config.yaml
n_layer: 9
d_model: 384
n_head: 6
n_kv_head: 1
head_dim: 64
d_mlp: 1536
vocab_size: 2048
activation: "swiglu"
norm: "rmsnorm"
norm_place: "pre"
norm_eps: 1e-06
positions: "rope"
rope_base: 10000.0
rope_fraction: 0.25
qk_norm: false
attn_scale: 0.125
bias: "none"
tie_embeddings: true
parallel_block: false
init: "uniform"
init_std_qkv: 0.024
init_std_o: 0.00567
init_std_up: 0.024
init_std_down: 0.00283
optimizer: "muon_variant"
lr: 0.0142
lr_mult_down: 3.0
lr_head: 0.00825
grad_clip: 0.5
warmup_steps: 200
schedule: "wsd"
decay_fraction: 0.291
decay_shape: "sqrt"
final_lr_fraction: 0.0
batch_tokens: 65536
seq_len: 256
doc_mask: true
train_tokens: 471700000
steps: 7198
dataset: "wikipedia_en"
MLP neurons of a small language model. Each row is named by its layer, matrix (gate and up: input weights; down: output weights) and neuron, and shows model dimensions 112-207. Each number is 200 + 20 x the weight over its row's rms, rounded and kept within 0 to 999. A neuron's up and down rows have the sign that makes its largest values positive.
Before each neuron's rows, "fires after" lists the tokens most often just before its 100 highest values on Wikipedia text that the model never trained on; "fires on" lists the tokens most often at its 100 highest values on Wikipedia text that the model never trained on. A number after a token or word is its count.

fires after: " f" 26, " J" 11, " P" 8, " p" 7, " L" 6, " F" 5
fires on: "ia" 15, "ire" 12, "y" 11, "ly" 11, "ight" 11, "ay" 8
L3.gate134,204,188,211,232,234,218,190,200,235,230,179,222,180,211,227,196,203,192,158,172,183,170,211,195,186,166,211,195,223,215,186,191,211,206,191,210,208,224,220,213,196,174,217,197,204,185,194,232,205,184,213,171,228,191,201,209,260,183,164,197,161,198,196,219,176,217,207,217,196,175,188,207,219,205,200,206,218,178,201,208,183,181,201,222,191,216,212,179,201,204,215,211,189,219,218,244
L3.up134,224,209,211,213,186,193,182,195,217,158,156,219,223,183,188,205,181,174,178,180,170,178,199,225,219,202,212,195,200,209,175,208,201,208,203,209,200,205,213,207,218,178,162,212,176,171,216,223,206,213,207,186,239,152,210,190,197,212,221,178,198,212,203,215,219,236,184,202,186,160,220,147,197,228,174,192,241,165,201,224,193,194,169,205,153,175,240,190,201,207,185,193,174,215,225,200
L3.down134,218,174,179,215,184,187,223,180,185,197,189,177,211,199,195,194,213,175,197,230,195,181,210,233,193,196,192,187,193,222,191,175,214,194,171,200,199,234,226,254,220,219,185,172,186,150,186,205,207,194,211,210,204,201,219,202,211,188,184,196,178,174,171,182,209,211,177,220,192,219,182,200,215,182,192,200,173,233,193,216,217,184,215,213,212,210,198,175,188,196,203,162,207,194,154,204

fires after: "ig" 11, "al" 10, "est" 9, "at" 9, " st" 9, "anc" 7
fires on: "he" 43, "ile" 18, "ion" 6
L3.gate1303,204,223,190,188,198,174,202,205,204,207,172,201,200,199,183,189,207,163,205,188,185,217,181,185,195,202,210,197,164,221,178,209,205,207,178,221,207,198,176,191,169,187,227,216,213,211,184,193,215,181,201,161,201,180,208,187,196,227,224,215,219,189,179,183,198,185,180,172,173,195,209,227,224,210,185,182,236,191,237,222,191,163,196,201,207,212,208,208,164,180,215,204,172,190,201,178
L3.up1303,200,205,200,181,209,188,172,208,217,199,169,224,179,212,199,201,196,196,201,219,187,231,239,192,179,186,208,203,230,233,207,190,202,221,207,241,218,223,202,215,221,205,242,206,203,187,173,171,211,232,217,187,178,203,199,236,183,225,205,183,203,196,236,205,209,183,176,180,182,194,196,222,227,195,213,222,198,196,162,183,166,202,209,185,221,216,193,186,170,208,181,189,186,204,195,231
L3.down1303,217,188,194,210,201,175,214,178,199,222,192,229,202,218,187,224,168,190,201,210,225,229,191,218,204,222,228,197,178,184,196,191,237,202,199,206,184,251,179,209,212,187,194,190,152,202,204,177,196,197,228,200,195,222,212,184,205,188,189,192,187,232,207,195,178,222,227,226,206,215,186,209,176,162,197,199,170,188,156,193,212,235,161,215,222,177,199,198,215,217,204,203,199,217,170,215

fires after: " M" 22, " S" 12, " m" 11, "p" 7
fires on: "et" 26, "ut" 13, "eg" 8, "es" 4, "ade" 4, "ow" 4
L3.gate220,200,190,248,190,207,189,219,209,152,189,207,207,194,185,243,209,162,211,223,218,155,164,199,203,228,184,203,204,194,220,192,180,189,222,197,180,183,192,197,171,212,223,223,203,227,204,212,221,217,171,214,228,233,182,198,197,183,214,211,208,202,209,209,207,189,201,182,205,206,205,189,193,239,213,193,216,218,217,215,181,153,190,186,212,187,206,209,201,197,193,213,175,206,197,158,196
L3.up220,178,190,175,197,211,199,209,205,190,211,219,190,175,207,222,188,194,236,227,197,208,192,191,197,208,198,198,201,137,226,233,213,221,234,224,226,161,200,213,208,216,221,181,202,201,206,172,205,248,204,199,232,236,199,174,164,207,238,221,191,198,193,183,198,182,211,193,197,216,191,196,209,197,218,215,187,221,235,241,203,174,230,179,234,215,183,216,186,213,222,206,206,190,194,208,178
L3.down220,192,221,168,189,209,188,211,190,180,206,212,135,188,158,221,228,201,222,182,244,241,209,198,209,179,223,192,243,203,237,248,213,166,181,203,207,202,214,218,208,173,204,224,167,216,204,194,232,211,202,232,200,216,171,233,204,244,208,184,214,193,218,203,212,217,202,215,179,232,180,207,199,192,187,196,195,195,215,203,182,182,204,230,190,207,153,222,217,159,213,225,190,228,218,207,191

fires after: " sc" 20, " mark" 11, " mod" 10, "qu" 8, " Sc" 8, "b" 7
fires on: "in" 11, "re" 10, "el" 9, "ad" 8, "ore" 8, "et" 7
L3.gate471,212,187,202,205,217,199,184,213,192,175,210,217,174,220,203,221,199,198,213,187,218,173,196,237,205,213,202,170,248,184,182,232,219,220,191,226,226,192,224,213,247,178,208,218,222,189,199,181,174,195,199,212,182,210,208,168,196,201,231,172,181,216,205,234,216,225,199,191,235,216,209,199,216,194,178,189,193,162,201,196,191,205,190,180,193,186,193,173,204,151,185,187,199,184,188,197
L3.up471,192,207,202,189,209,218,162,179,211,173,186,177,193,198,200,177,176,215,180,209,177,191,201,202,224,223,193,203,176,189,211,160,213,189,169,160,182,233,194,195,169,172,199,236,175,201,208,179,206,208,246,203,190,258,191,219,199,181,214,230,207,168,238,218,177,183,178,220,250,222,230,215,155,182,207,210,192,208,176,209,221,202,193,208,192,192,201,219,194,188,185,203,199,166,169,213
L3.down471,245,217,211,184,138,168,192,233,201,167,197,168,227,230,189,207,210,205,194,208,194,175,228,211,188,193,181,197,198,190,233,180,255,184,194,203,174,156,190,161,232,194,191,159,218,180,176,180,202,203,206,175,182,171,210,218,229,184,192,185,226,209,173,190,226,149,191,251,207,188,205,195,196,217,218,184,199,245,196,196,193,202,233,212,159,198,187,180,210,202,204,207,198,205,197,169

fires after: " the" 25, "am" 20, " J" 12, " (" 11, " pr" 7
fires on: " same" 24, "ic" 10, "ed" 9, "r" 8, "0" 5, "ul" 5
L3.gate1178,177,207,208,180,175,215,204,236,216,203,190,196,171,189,200,198,184,239,221,192,196,205,180,153,189,170,199,189,225,199,201,217,172,183,193,234,191,197,193,172,172,187,208,164,204,198,222,213,217,185,183,192,166,165,220,203,208,188,184,164,222,193,175,215,200,205,215,231,211,179,189,189,166,211,207,168,228,178,201,204,193,185,156,154,188,217,222,208,217,215,178,198,199,199,207,197
L3.up1178,197,206,226,184,196,241,197,173,235,214,232,217,193,215,230,187,186,218,183,195,184,205,197,189,173,169,243,219,211,199,188,195,230,192,216,156,175,199,243,188,202,221,220,182,164,193,187,201,216,207,208,210,187,175,197,169,174,179,244,201,227,208,168,168,201,183,229,240,183,215,187,156,241,203,225,227,228,194,201,205,211,229,210,189,191,166,187,218,214,218,196,199,208,215,246,174
L3.down1178,197,171,219,190,198,220,237,172,198,169,253,215,229,197,233,227,202,211,207,204,206,208,195,205,174,204,218,210,202,207,237,180,179,187,207,222,210,177,229,226,176,184,211,225,175,212,186,197,221,204,220,183,242,165,168,205,212,165,213,222,199,171,218,167,186,193,213,218,206,224,208,214,215,189,190,210,217,175,215,229,224,196,196,208,224,155,194,233,223,171,201,184,208,205,196,241

fires after: " dec" 16, "g" 9, "is" 8, "et" 8, "al" 8, " comp" 7
fires on: "l" 14, "ed" 9, "est" 8, "ro" 8, "ular" 6, "ided" 6
L3.gate113,182,185,195,199,182,209,238,197,180,171,211,180,232,207,222,210,183,199,203,213,200,213,218,209,195,183,186,231,216,174,171,205,198,201,228,203,190,183,196,167,191,230,154,177,207,182,153,206,190,195,227,204,188,197,224,195,179,201,181,200,223,189,194,170,216,187,146,188,194,197,187,229,225,153,209,182,171,178,242,218,187,198,210,217,177,198,215,213,192,205,216,239,227,212,192,255
L3.up113,171,184,200,185,176,216,236,227,189,179,193,224,203,181,206,214,181,193,205,162,213,194,201,215,171,174,220,200,162,202,199,197,216,216,186,201,221,222,202,194,183,212,223,210,215,208,219,235,181,185,178,179,164,244,207,211,215,229,187,204,209,227,149,178,191,192,232,202,149,193,187,203,211,176,179,202,197,224,178,215,188,219,205,213,183,230,193,206,176,202,209,203,205,188,181,229
L3.down113,224,199,203,235,153,163,193,192,215,191,219,210,187,212,216,188,188,192,211,193,194,197,237,228,224,183,210,210,221,196,170,186,230,212,243,205,204,181,228,216,198,221,172,156,186,158,211,235,196,223,182,196,240,172,215,196,200,160,190,200,207,218,226,185,219,185,221,209,222,201,193,188,203,197,162,217,165,208,203,225,214,182,203,203,159,210,207,196,195,205,157,206,230,195,198,177

fires after: " ro" 22, "ir" 11, " h" 9, "reat" 7, "ay" 7, "he" 5
fires on: "ok" 14, "b" 11, "th" 8, "ment" 7, "l" 7, "um" 6
L3.gate1370,169,212,197,205,211,194,197,222,210,170,193,173,151,200,198,201,191,170,193,185,199,179,172,187,243,206,200,223,197,204,199,195,193,206,184,150,197,174,220,240,209,223,201,203,212,214,175,191,215,163,193,191,247,255,195,206,204,189,207,191,205,213,181,165,216,216,201,211,199,213,227,212,164,177,205,189,194,210,188,199,197,205,178,241,165,198,218,208,181,225,243,215,175,198,201,179
L3.up1370,169,214,176,188,163,217,222,203,235,182,207,197,183,197,197,223,205,168,197,174,174,199,173,164,232,192,238,177,225,181,189,215,177,196,206,209,227,202,228,206,196,198,213,153,178,215,209,165,190,170,238,229,192,224,220,193,220,200,208,189,179,183,184,193,175,223,183,216,190,193,189,202,191,248,201,190,215,196,213,191,176,225,191,221,192,175,171,188,198,210,208,183,193,206,217,189
L3.down1370,209,202,187,210,215,204,181,186,189,206,199,170,219,196,192,215,205,169,191,191,186,177,213,175,202,204,199,175,210,192,232,204,202,190,227,209,181,178,208,199,178,193,227,182,158,223,182,209,211,199,199,193,199,188,226,213,184,211,183,205,196,188,189,204,198,220,192,200,207,194,158,216,206,185,175,203,203,198,269,175,237,199,221,166,200,171,224,180,188,211,198,211,227,210,185,211

fires after: " S" 45, " s" 29, "S" 5, "ask" 4, "s" 4
fires on: "ou" 22, "at" 13, "uc" 10, "ab" 6, "ud" 6, "ant" 6
L3.gate1426,155,215,189,215,173,205,170,201,188,166,204,223,170,192,224,190,198,230,222,189,180,170,212,212,187,217,197,173,190,209,200,237,211,157,216,210,180,208,221,192,203,198,212,224,194,213,193,196,191,218,191,174,220,230,164,176,200,187,181,201,196,194,183,190,237,175,205,219,227,202,205,180,184,237,188,213,178,229,238,208,222,194,187,162,188,223,209,173,242,223,198,201,222,163,204,206
L3.up1426,224,221,200,256,227,231,173,194,205,201,196,177,213,178,167,206,217,200,189,200,200,216,182,201,214,241,175,163,190,182,224,234,180,220,208,188,216,184,163,177,197,228,203,189,196,210,192,177,194,234,175,184,196,195,215,182,203,203,206,230,188,203,215,210,166,170,199,193,181,189,228,217,172,156,173,179,169,166,217,197,182,214,205,154,195,191,187,207,210,220,158,176,206,227,197,219
L3.down1426,180,185,226,208,215,228,186,195,219,175,204,198,204,184,188,204,203,216,188,228,189,181,194,193,201,198,184,134,220,190,204,221,166,193,175,163,172,215,212,198,197,225,231,215,202,252,204,206,231,172,197,167,214,199,249,197,184,208,235,196,185,193,183,247,181,234,187,236,194,199,208,194,176,223,215,158,226,155,201,195,199,209,204,192,172,223,206,199,168,200,202,207,215,233,192,175

fires after: " w" 13, " go" 10, " com" 10, " le" 7, " g" 6, "ask" 6
fires on: "ing" 21, "ent" 13, "ed" 13, "es" 11, "et" 10, " go" 7
L3.gate1458,208,217,244,220,197,247,197,203,226,211,226,196,209,204,213,230,180,190,223,190,245,232,212,180,184,226,211,216,208,206,250,183,212,245,187,195,182,196,235,187,223,220,219,215,221,203,189,205,185,224,221,211,235,218,220,212,214,221,211,211,212,190,172,192,200,156,250,187,168,189,173,203,224,211,213,192,235,179,201,233,172,209,151,181,159,226,227,186,184,186,179,230,195,198,187,214
L3.up1458,231,220,222,247,187,188,211,242,222,206,204,194,213,178,223,221,194,204,209,186,243,218,210,184,187,228,219,225,217,214,191,201,182,220,192,184,194,195,228,190,212,234,223,196,219,196,214,171,187,216,243,178,237,204,208,211,222,192,189,220,193,217,206,214,199,198,218,216,220,215,160,206,205,191,195,214,236,172,158,204,202,186,208,186,186,170,198,186,222,208,188,193,203,210,232,196
L3.down1458,215,207,227,219,183,204,213,174,220,201,148,212,186,220,186,154,180,215,181,204,187,226,206,197,199,238,226,238,184,186,217,199,161,179,176,168,201,198,167,165,228,207,178,210,186,163,227,203,183,221,198,169,193,200,253,201,232,188,226,202,192,202,224,188,182,212,156,202,202,198,222,217,188,196,210,199,187,214,205,199,188,193,199,175,154,207,168,199,189,186,194,226,194,224,229,234

fires after: " " 30, " S" 17, " s" 9, " a" 5
fires on: "iz" 11, " sim" 11, "97" 10, "im" 9, "r" 7, "ra" 6
L3.gate592,186,204,201,202,200,233,172,208,176,210,219,201,192,184,213,201,186,203,185,172,195,204,186,221,232,167,230,196,150,229,232,195,198,193,159,202,172,168,227,196,176,173,232,228,195,219,174,199,207,180,173,161,205,202,213,191,196,197,205,195,190,212,207,196,216,206,206,192,202,193,189,206,228,220,201,241,192,154,182,176,178,211,201,198,189,204,216,180,204,195,187,213,177,219,214,188
L3.up592,188,171,222,191,175,166,211,224,177,232,193,212,192,174,206,209,224,214,241,193,217,204,212,217,216,235,222,211,200,219,198,204,218,189,222,218,196,170,173,197,177,193,192,240,168,186,233,197,179,211,185,209,207,197,190,172,203,220,189,180,219,179,193,187,214,189,238,199,169,199,207,214,191,178,191,219,215,227,204,209,217,204,130,200,211,236,202,168,203,193,178,215,200,172,184,207
L3.down592,193,190,224,183,190,179,180,199,204,177,179,201,234,224,228,231,213,227,215,213,248,166,205,204,174,183,202,197,205,167,202,194,206,197,234,216,204,192,222,185,198,184,192,217,170,210,201,214,201,206,206,168,199,204,208,201,172,201,198,225,181,224,203,233,251,205,219,199,168,210,190,215,228,195,211,203,225,254,187,218,186,192,142,186,189,241,220,217,197,240,207,213,168,192,221,183

fires after: " d" 24, " r" 11, " App" 7, "et" 6, "ru" 4
fires on: "ata" 22, "ro" 11, "ab" 8, "s" 7, "g" 6
L5.gate485,210,194,208,193,222,200,212,186,172,200,218,211,224,221,188,215,173,175,200,185,232,219,201,182,174,202,191,197,209,219,212,184,193,223,196,226,210,167,160,231,202,202,201,196,223,226,199,181,235,217,200,181,205,191,204,213,203,220,222,207,197,155,183,205,218,188,182,213,161,195,220,220,215,197,191,169,198,230,191,182,167,186,195,176,210,208,192,242,216,195,214,178,213,205,195,201
L5.up485,216,210,168,179,218,198,198,213,197,189,194,175,210,207,206,159,177,228,192,215,188,232,211,135,235,188,181,206,234,181,192,173,179,188,208,228,235,198,220,195,193,178,182,201,203,222,237,214,196,217,217,218,223,233,204,234,228,222,236,173,254,196,192,195,183,207,214,226,207,238,224,231,179,198,226,221,195,214,204,163,183,210,217,192,188,178,198,240,211,200,200,201,167,192,200,249
L5.down485,216,212,183,170,208,199,185,221,239,211,194,171,194,221,213,182,175,192,196,225,182,186,193,234,192,180,190,175,209,219,204,157,211,190,187,210,165,223,177,163,197,165,171,222,165,203,209,208,242,194,188,201,198,210,207,169,193,152,159,194,198,182,154,221,220,222,214,198,202,207,197,167,195,209,181,211,213,182,190,186,187,186,178,227,174,212,218,195,192,206,155,201,166,209,155,220

fires after: " A" 32, " J" 9, " She" 5, "ak" 5, " D" 5, "," 5
fires on: "h" 40, "th" 11, "it" 9, "ody" 9, " Indian" 7, "sh" 5
L3.gate1029,212,217,185,211,197,200,226,225,178,199,174,172,206,198,132,217,190,224,177,202,210,221,208,180,206,212,196,174,202,221,153,219,190,176,166,176,224,203,210,220,196,182,201,197,163,184,188,192,202,214,179,178,190,211,172,192,228,203,172,151,184,192,209,184,191,183,170,212,210,198,220,207,209,224,220,193,217,201,158,149,172,214,206,184,195,206,133,175,201,187,210,225,201,186,189,218
L3.up1029,184,229,200,189,186,200,188,197,182,210,173,225,176,205,193,194,216,161,178,176,168,198,162,228,225,216,185,197,197,217,197,239,197,208,170,193,168,186,222,208,176,159,145,209,186,191,197,155,227,186,179,235,185,217,208,216,205,200,189,176,197,218,167,228,199,179,192,216,164,210,210,172,193,199,236,212,200,191,189,184,239,219,167,217,211,208,197,169,182,216,144,207,199,203,186,176
L3.down1029,190,210,198,156,187,210,193,181,210,176,159,219,189,200,201,194,189,209,190,197,201,203,180,241,179,185,209,194,178,174,154,204,176,203,204,216,190,208,191,231,185,229,182,203,203,183,179,206,226,198,159,206,180,175,185,234,205,200,170,206,166,184,206,210,185,155,215,217,189,238,251,211,224,208,206,205,217,175,178,173,215,190,184,196,160,182,207,182,181,208,186,236,209,178,203,244

fires after: "it" 19, " v" 18, "v" 11, " b" 7, " V" 7, "av" 5
fires on: "ir" 22, "ar" 20, "i" 14, "ass" 13, "oc" 9
L3.gate1486,191,160,202,186,231,218,205,189,229,195,210,193,195,185,197,175,203,167,203,162,208,212,199,197,245,165,169,219,201,220,217,226,187,212,193,199,177,202,187,208,185,221,190,221,220,213,186,172,236,192,175,237,163,187,204,203,171,202,225,180,243,169,186,223,162,224,220,186,237,185,209,184,242,244,208,212,182,193,206,193,197,181,239,199,225,213,239,165,206,211,212,191,203,199,191,222
L3.up1486,196,218,180,170,207,210,217,223,205,207,202,213,204,181,200,209,196,225,200,145,228,171,214,185,221,190,205,206,235,167,207,226,180,212,237,221,225,196,182,185,210,197,201,204,196,200,192,154,195,170,189,210,209,247,169,205,235,210,216,196,200,173,204,232,168,220,188,208,190,179,211,193,223,204,252,239,184,174,207,195,244,204,204,195,234,164,158,225,232,204,203,246,179,215,185,196
L3.down1486,189,184,230,160,223,173,183,202,229,228,213,238,160,199,211,203,174,151,201,185,221,172,189,169,189,197,234,189,207,205,201,178,176,197,183,217,211,220,182,216,225,213,164,161,192,203,218,212,215,224,202,195,196,229,175,197,210,206,223,198,212,178,186,238,187,191,224,171,235,176,212,195,270,249,187,227,202,173,217,198,202,151,208,223,181,220,228,216,205,218,214,189,227,195,196,230

fires after: " al" 31, " Al" 26, "l" 7, " G" 5
fires on: "-" 19, "A" 8, "ber" 7, "re" 7, "th" 7, "way" 7
L3.gate1409,202,207,204,209,137,212,215,245,151,221,197,196,191,192,171,197,233,219,194,153,166,163,155,200,202,207,208,209,169,191,202,199,168,205,225,172,202,184,207,187,196,180,189,171,227,199,201,224,221,199,209,203,197,196,177,191,215,234,205,193,226,167,203,163,209,160,222,240,198,197,216,159,221,190,193,181,171,183,217,229,197,193,199,184,219,194,219,180,205,199,207,200,188,174,203,169
L3.up1409,215,222,219,227,205,218,181,192,173,205,190,208,235,174,238,192,167,195,194,209,228,221,228,234,164,195,205,218,186,243,241,195,210,216,227,209,166,152,185,191,186,179,189,164,192,238,220,227,197,230,210,206,193,219,234,181,176,252,199,217,183,195,218,191,164,191,189,164,211,194,202,208,201,220,237,199,177,189,202,170,197,213,168,183,252,175,218,195,152,186,170,192,210,202,213,204
L3.down1409,216,208,197,202,178,219,188,252,203,180,199,183,201,188,186,166,210,211,172,241,229,204,196,216,174,170,215,177,247,251,215,184,223,194,188,219,162,192,165,195,207,190,220,202,188,182,209,209,168,211,176,185,192,202,191,210,188,219,206,208,174,220,197,160,195,204,202,192,222,218,198,229,172,202,220,179,174,183,186,204,185,186,179,186,220,208,232,175,165,202,233,159,231,238,191,177

fires after: "i" 13, " B" 11, " D" 9, " st" 7, "us" 7, "ri" 4
fires on: "ec" 19, "ing" 12, "op" 7, "ur" 7, "ap" 6
L3.gate1286,200,224,196,215,190,204,220,185,198,192,198,168,200,192,180,195,203,187,182,197,169,211,191,200,236,240,197,225,206,208,211,207,206,210,179,246,162,190,177,200,221,226,200,195,191,200,219,156,187,242,190,220,191,238,189,225,219,222,185,177,247,184,186,205,196,235,164,197,177,204,202,179,202,206,207,190,182,213,182,209,197,194,190,179,223,191,243,208,187,221,167,183,170,216,173,213
L3.up1286,190,189,205,226,222,185,243,206,246,199,200,199,220,173,212,191,218,186,206,179,219,222,214,224,229,186,179,180,179,205,199,153,190,173,193,234,150,199,196,209,188,198,232,245,190,203,217,207,211,203,238,220,192,197,206,205,228,202,210,189,183,166,162,192,190,168,185,188,215,244,179,169,215,211,181,209,213,167,186,187,172,200,240,176,213,164,201,218,176,217,201,205,210,202,177,178
L3.down1286,211,219,208,219,209,182,219,230,215,213,178,185,217,175,202,213,224,221,175,191,211,217,229,180,233,208,161,215,194,189,183,227,204,203,181,210,204,190,213,215,229,191,199,270,204,172,181,169,220,217,172,225,218,189,208,226,211,203,213,203,187,212,211,216,211,200,170,195,192,228,200,181,160,157,181,198,187,188,189,207,201,214,177,191,228,193,178,167,217,202,199,192,182,231,178,203

fires after: "y" 20, "he" 13, "k" 7, "row" 5, "E" 4, "um" 4
fires on: "m" 28, "d" 25, "i" 14, "b" 8, "st" 5, "R" 5
L3.gate1353,217,185,179,200,210,182,220,192,201,190,163,175,204,185,200,164,160,202,205,199,191,220,190,235,203,237,217,182,188,238,193,203,191,224,207,198,252,203,190,216,210,218,216,209,241,212,218,151,189,205,211,185,231,220,180,205,196,184,197,172,252,201,198,186,227,191,222,240,181,189,185,183,224,213,185,221,176,206,157,179,193,205,186,224,185,196,224,179,172,174,210,178,208,212,195,230
L3.up1353,186,198,159,215,223,195,238,190,223,213,189,201,188,178,191,210,206,213,192,193,195,167,168,194,231,220,186,167,187,206,180,171,227,205,177,213,212,187,163,201,223,213,198,163,172,212,198,233,177,188,189,195,178,162,209,222,191,188,198,212,179,187,205,214,183,177,209,242,208,173,206,203,196,215,227,189,184,222,212,204,146,184,233,172,195,224,176,180,162,223,190,196,235,215,214,182
L3.down1353,211,225,218,222,217,202,209,218,235,167,211,192,235,213,192,204,184,212,206,198,179,211,243,198,202,220,209,219,149,216,159,216,222,179,189,211,228,207,181,200,181,210,203,206,180,229,176,188,221,190,229,199,212,211,228,213,195,193,182,192,232,184,229,162,185,223,209,223,188,219,205,171,211,210,218,199,173,199,153,178,208,233,168,208,203,202,214,179,189,189,197,198,200,174,239,245

fires after: "ig" 20, "en" 10, "iv" 8, "red" 5, "g" 5, "ar" 5
fires on: "or" 14, "in" 12, "en" 10, "id" 10, "os" 6
L3.gate411,235,244,182,189,174,218,163,195,194,229,206,207,197,229,210,223,180,216,218,210,195,186,211,189,236,203,212,200,224,198,228,203,163,189,191,208,174,193,224,205,198,228,209,216,214,188,207,240,201,197,190,177,202,223,196,177,216,224,224,215,197,204,213,243,221,200,195,157,199,218,220,184,176,246,174,179,209,189,224,201,230,214,237,222,192,173,234,172,214,200,210,186,180,208,187,201
L3.up411,207,235,179,215,173,170,221,206,160,251,182,263,218,232,206,189,229,219,214,218,181,224,237,217,249,181,222,199,223,197,217,186,213,208,186,188,204,180,183,243,166,171,191,207,195,187,202,205,210,208,165,226,191,228,214,179,180,208,227,203,218,196,197,185,197,194,222,203,221,203,199,207,168,197,185,219,199,225,173,177,195,236,194,225,221,212,206,199,219,180,238,161,181,169,188,200
L3.down411,197,188,169,188,183,179,189,213,184,198,199,156,222,187,181,158,186,211,199,208,208,193,193,223,174,208,212,177,226,182,187,214,201,146,183,190,184,175,209,195,199,208,234,208,211,208,191,218,194,206,213,196,238,195,223,195,210,174,210,190,196,196,184,212,188,182,222,186,211,193,212,209,181,208,227,231,194,177,219,209,205,203,198,222,220,213,247,178,172,206,207,202,223,182,173,217

fires after: " S" 11, " T" 10, "ur" 10, " s" 9, "ay" 7, " For" 4
fires on: "iz" 16, "p" 10, "l" 8, "on" 7, "U" 6, "ran" 6
L3.gate723,195,197,240,187,230,194,215,206,203,186,193,223,168,189,185,187,159,204,195,232,211,177,205,236,187,218,198,183,214,207,184,203,185,205,194,240,188,177,203,235,218,169,202,213,194,187,199,214,207,198,191,194,198,200,223,165,185,193,204,199,224,193,200,247,205,239,180,190,150,234,217,227,181,191,227,194,196,221,226,245,159,193,172,217,199,178,182,209,171,199,191,201,196,188,175,156
L3.up723,197,234,202,215,181,214,178,226,197,183,209,238,174,247,202,205,185,198,216,225,200,182,224,196,179,220,227,219,234,208,180,211,200,185,211,209,173,235,220,230,201,188,220,194,166,211,231,210,195,188,186,194,186,192,209,189,201,215,205,190,222,211,200,202,163,187,233,205,179,205,205,227,226,169,179,214,195,196,181,217,182,203,201,216,177,181,190,205,208,205,217,216,217,198,208,191
L3.down723,230,261,204,202,174,195,178,182,239,189,192,192,210,219,200,167,170,205,239,209,195,225,206,214,151,199,205,168,194,194,203,185,223,191,222,204,186,204,195,252,194,213,199,182,220,185,206,194,207,213,233,215,195,204,169,199,217,197,177,205,217,223,182,212,211,232,189,178,170,207,182,204,207,237,188,180,211,231,190,189,212,197,199,228,197,214,213,215,209,243,213,215,182,208,199,225

fires after: " p" 21, " P" 20, " O" 14, " o" 6, "z" 6, "O" 5
fires on: "f" 14, "ort" 13, "z" 11, "erm" 9, "ut" 9, "un" 6
L3.gate773,227,187,181,191,207,227,184,217,189,205,182,183,216,176,218,232,187,237,190,188,240,212,216,216,166,185,195,217,196,198,185,189,220,224,200,210,195,142,220,226,210,190,177,182,175,202,167,167,166,179,241,203,178,209,169,219,198,211,212,218,178,166,191,187,181,192,219,184,170,150,175,171,180,180,201,175,199,192,179,190,205,208,190,199,204,196,200,213,220,184,215,164,205,231,202,185
L3.up773,195,147,234,174,211,263,196,216,196,194,199,215,217,237,196,203,194,209,217,208,180,213,195,209,214,184,186,202,204,180,182,220,184,216,204,184,188,190,198,192,197,172,201,184,170,201,207,221,187,196,225,186,217,194,214,193,185,226,193,187,200,190,188,182,200,209,173,204,202,195,184,167,181,189,172,198,181,196,224,173,202,188,179,235,184,204,236,217,190,160,211,225,182,171,205,213
L3.down773,208,208,172,202,210,204,197,208,169,214,220,183,160,208,216,197,194,162,219,193,223,174,203,208,206,217,187,199,206,214,205,194,168,208,256,197,208,208,197,206,194,213,209,161,184,173,155,196,209,220,166,210,214,197,179,209,188,202,222,190,190,195,202,205,175,162,210,225,200,241,210,208,154,213,190,189,204,183,209,195,181,198,189,206,203,216,222,213,239,183,190,210,214,193,227,211

fires after: "igh" 15, " J" 11, "v" 10, " Har" 6, "fl" 5, "av" 4
fires on: "b" 23, "ur" 10, "i" 7, "ir" 6, "on" 6
L5.gate672,209,194,213,239,167,179,191,202,238,209,176,195,218,181,184,218,181,187,201,166,226,216,217,212,229,189,190,181,243,184,172,214,197,193,195,222,200,222,227,228,211,195,186,222,217,206,201,217,234,214,171,220,205,164,204,183,231,233,227,183,197,185,187,200,212,207,175,211,181,195,213,209,228,227,194,226,191,188,178,192,177,209,203,177,195,199,188,212,227,192,217,181,186,206,202,209
L5.up672,187,192,214,192,191,169,174,208,195,192,175,196,224,182,188,186,215,179,198,199,186,221,177,197,207,186,240,186,201,178,231,176,216,224,172,206,191,250,255,184,247,183,183,198,183,221,217,192,190,211,203,198,187,230,171,185,206,212,214,177,214,211,165,195,199,182,189,227,203,237,185,210,180,226,225,215,177,210,198,184,208,196,212,198,212,208,226,198,203,163,200,202,231,203,183,194
L5.down672,207,204,192,190,208,199,198,211,214,201,196,180,220,210,185,223,204,169,193,184,182,178,206,198,197,164,213,174,205,191,191,207,140,179,193,189,212,201,227,182,188,211,226,206,209,212,238,203,205,209,192,205,220,198,218,158,215,153,237,177,199,203,169,208,193,217,188,191,193,205,173,180,224,195,216,211,176,184,165,189,210,202,256,194,222,206,197,169,219,182,215,178,238,189,183,223

fires after: " |" 21, " al" 12, " G" 7, " Al" 6, " wh" 6
fires on: " " 25, "m" 12, "at" 7, " at" 6
L5.gate394,191,216,185,194,170,196,251,218,193,215,192,192,168,193,205,198,209,197,217,205,191,204,205,181,193,215,219,174,220,201,169,218,205,182,195,236,204,206,201,219,207,196,180,173,224,229,207,196,232,221,180,187,197,162,211,184,190,207,219,211,241,152,239,209,201,210,187,216,201,201,206,196,213,165,170,220,204,219,196,220,211,192,200,202,196,223,166,207,218,175,197,193,244,234,181,217
L5.up394,228,221,201,200,172,209,189,202,173,183,177,197,186,205,184,209,218,209,174,219,199,185,196,197,193,220,182,191,181,186,182,189,197,242,208,182,218,215,210,222,208,208,223,172,180,173,191,197,225,182,153,192,223,176,174,185,185,207,217,196,239,200,192,162,194,233,216,216,243,174,197,136,185,211,212,196,215,195,185,233,171,178,186,204,205,231,139,179,201,191,184,235,222,215,181,210
L5.down394,219,186,241,215,177,193,183,204,211,225,204,159,226,181,190,201,207,176,174,173,191,189,194,238,178,177,225,207,192,193,193,165,199,232,191,196,206,204,195,181,165,187,197,192,190,195,238,221,218,236,214,188,164,168,198,187,186,201,186,228,204,196,172,194,209,188,196,190,223,150,182,215,220,200,211,202,171,189,196,207,183,224,202,198,233,212,219,247,192,208,209,176,226,219,216,160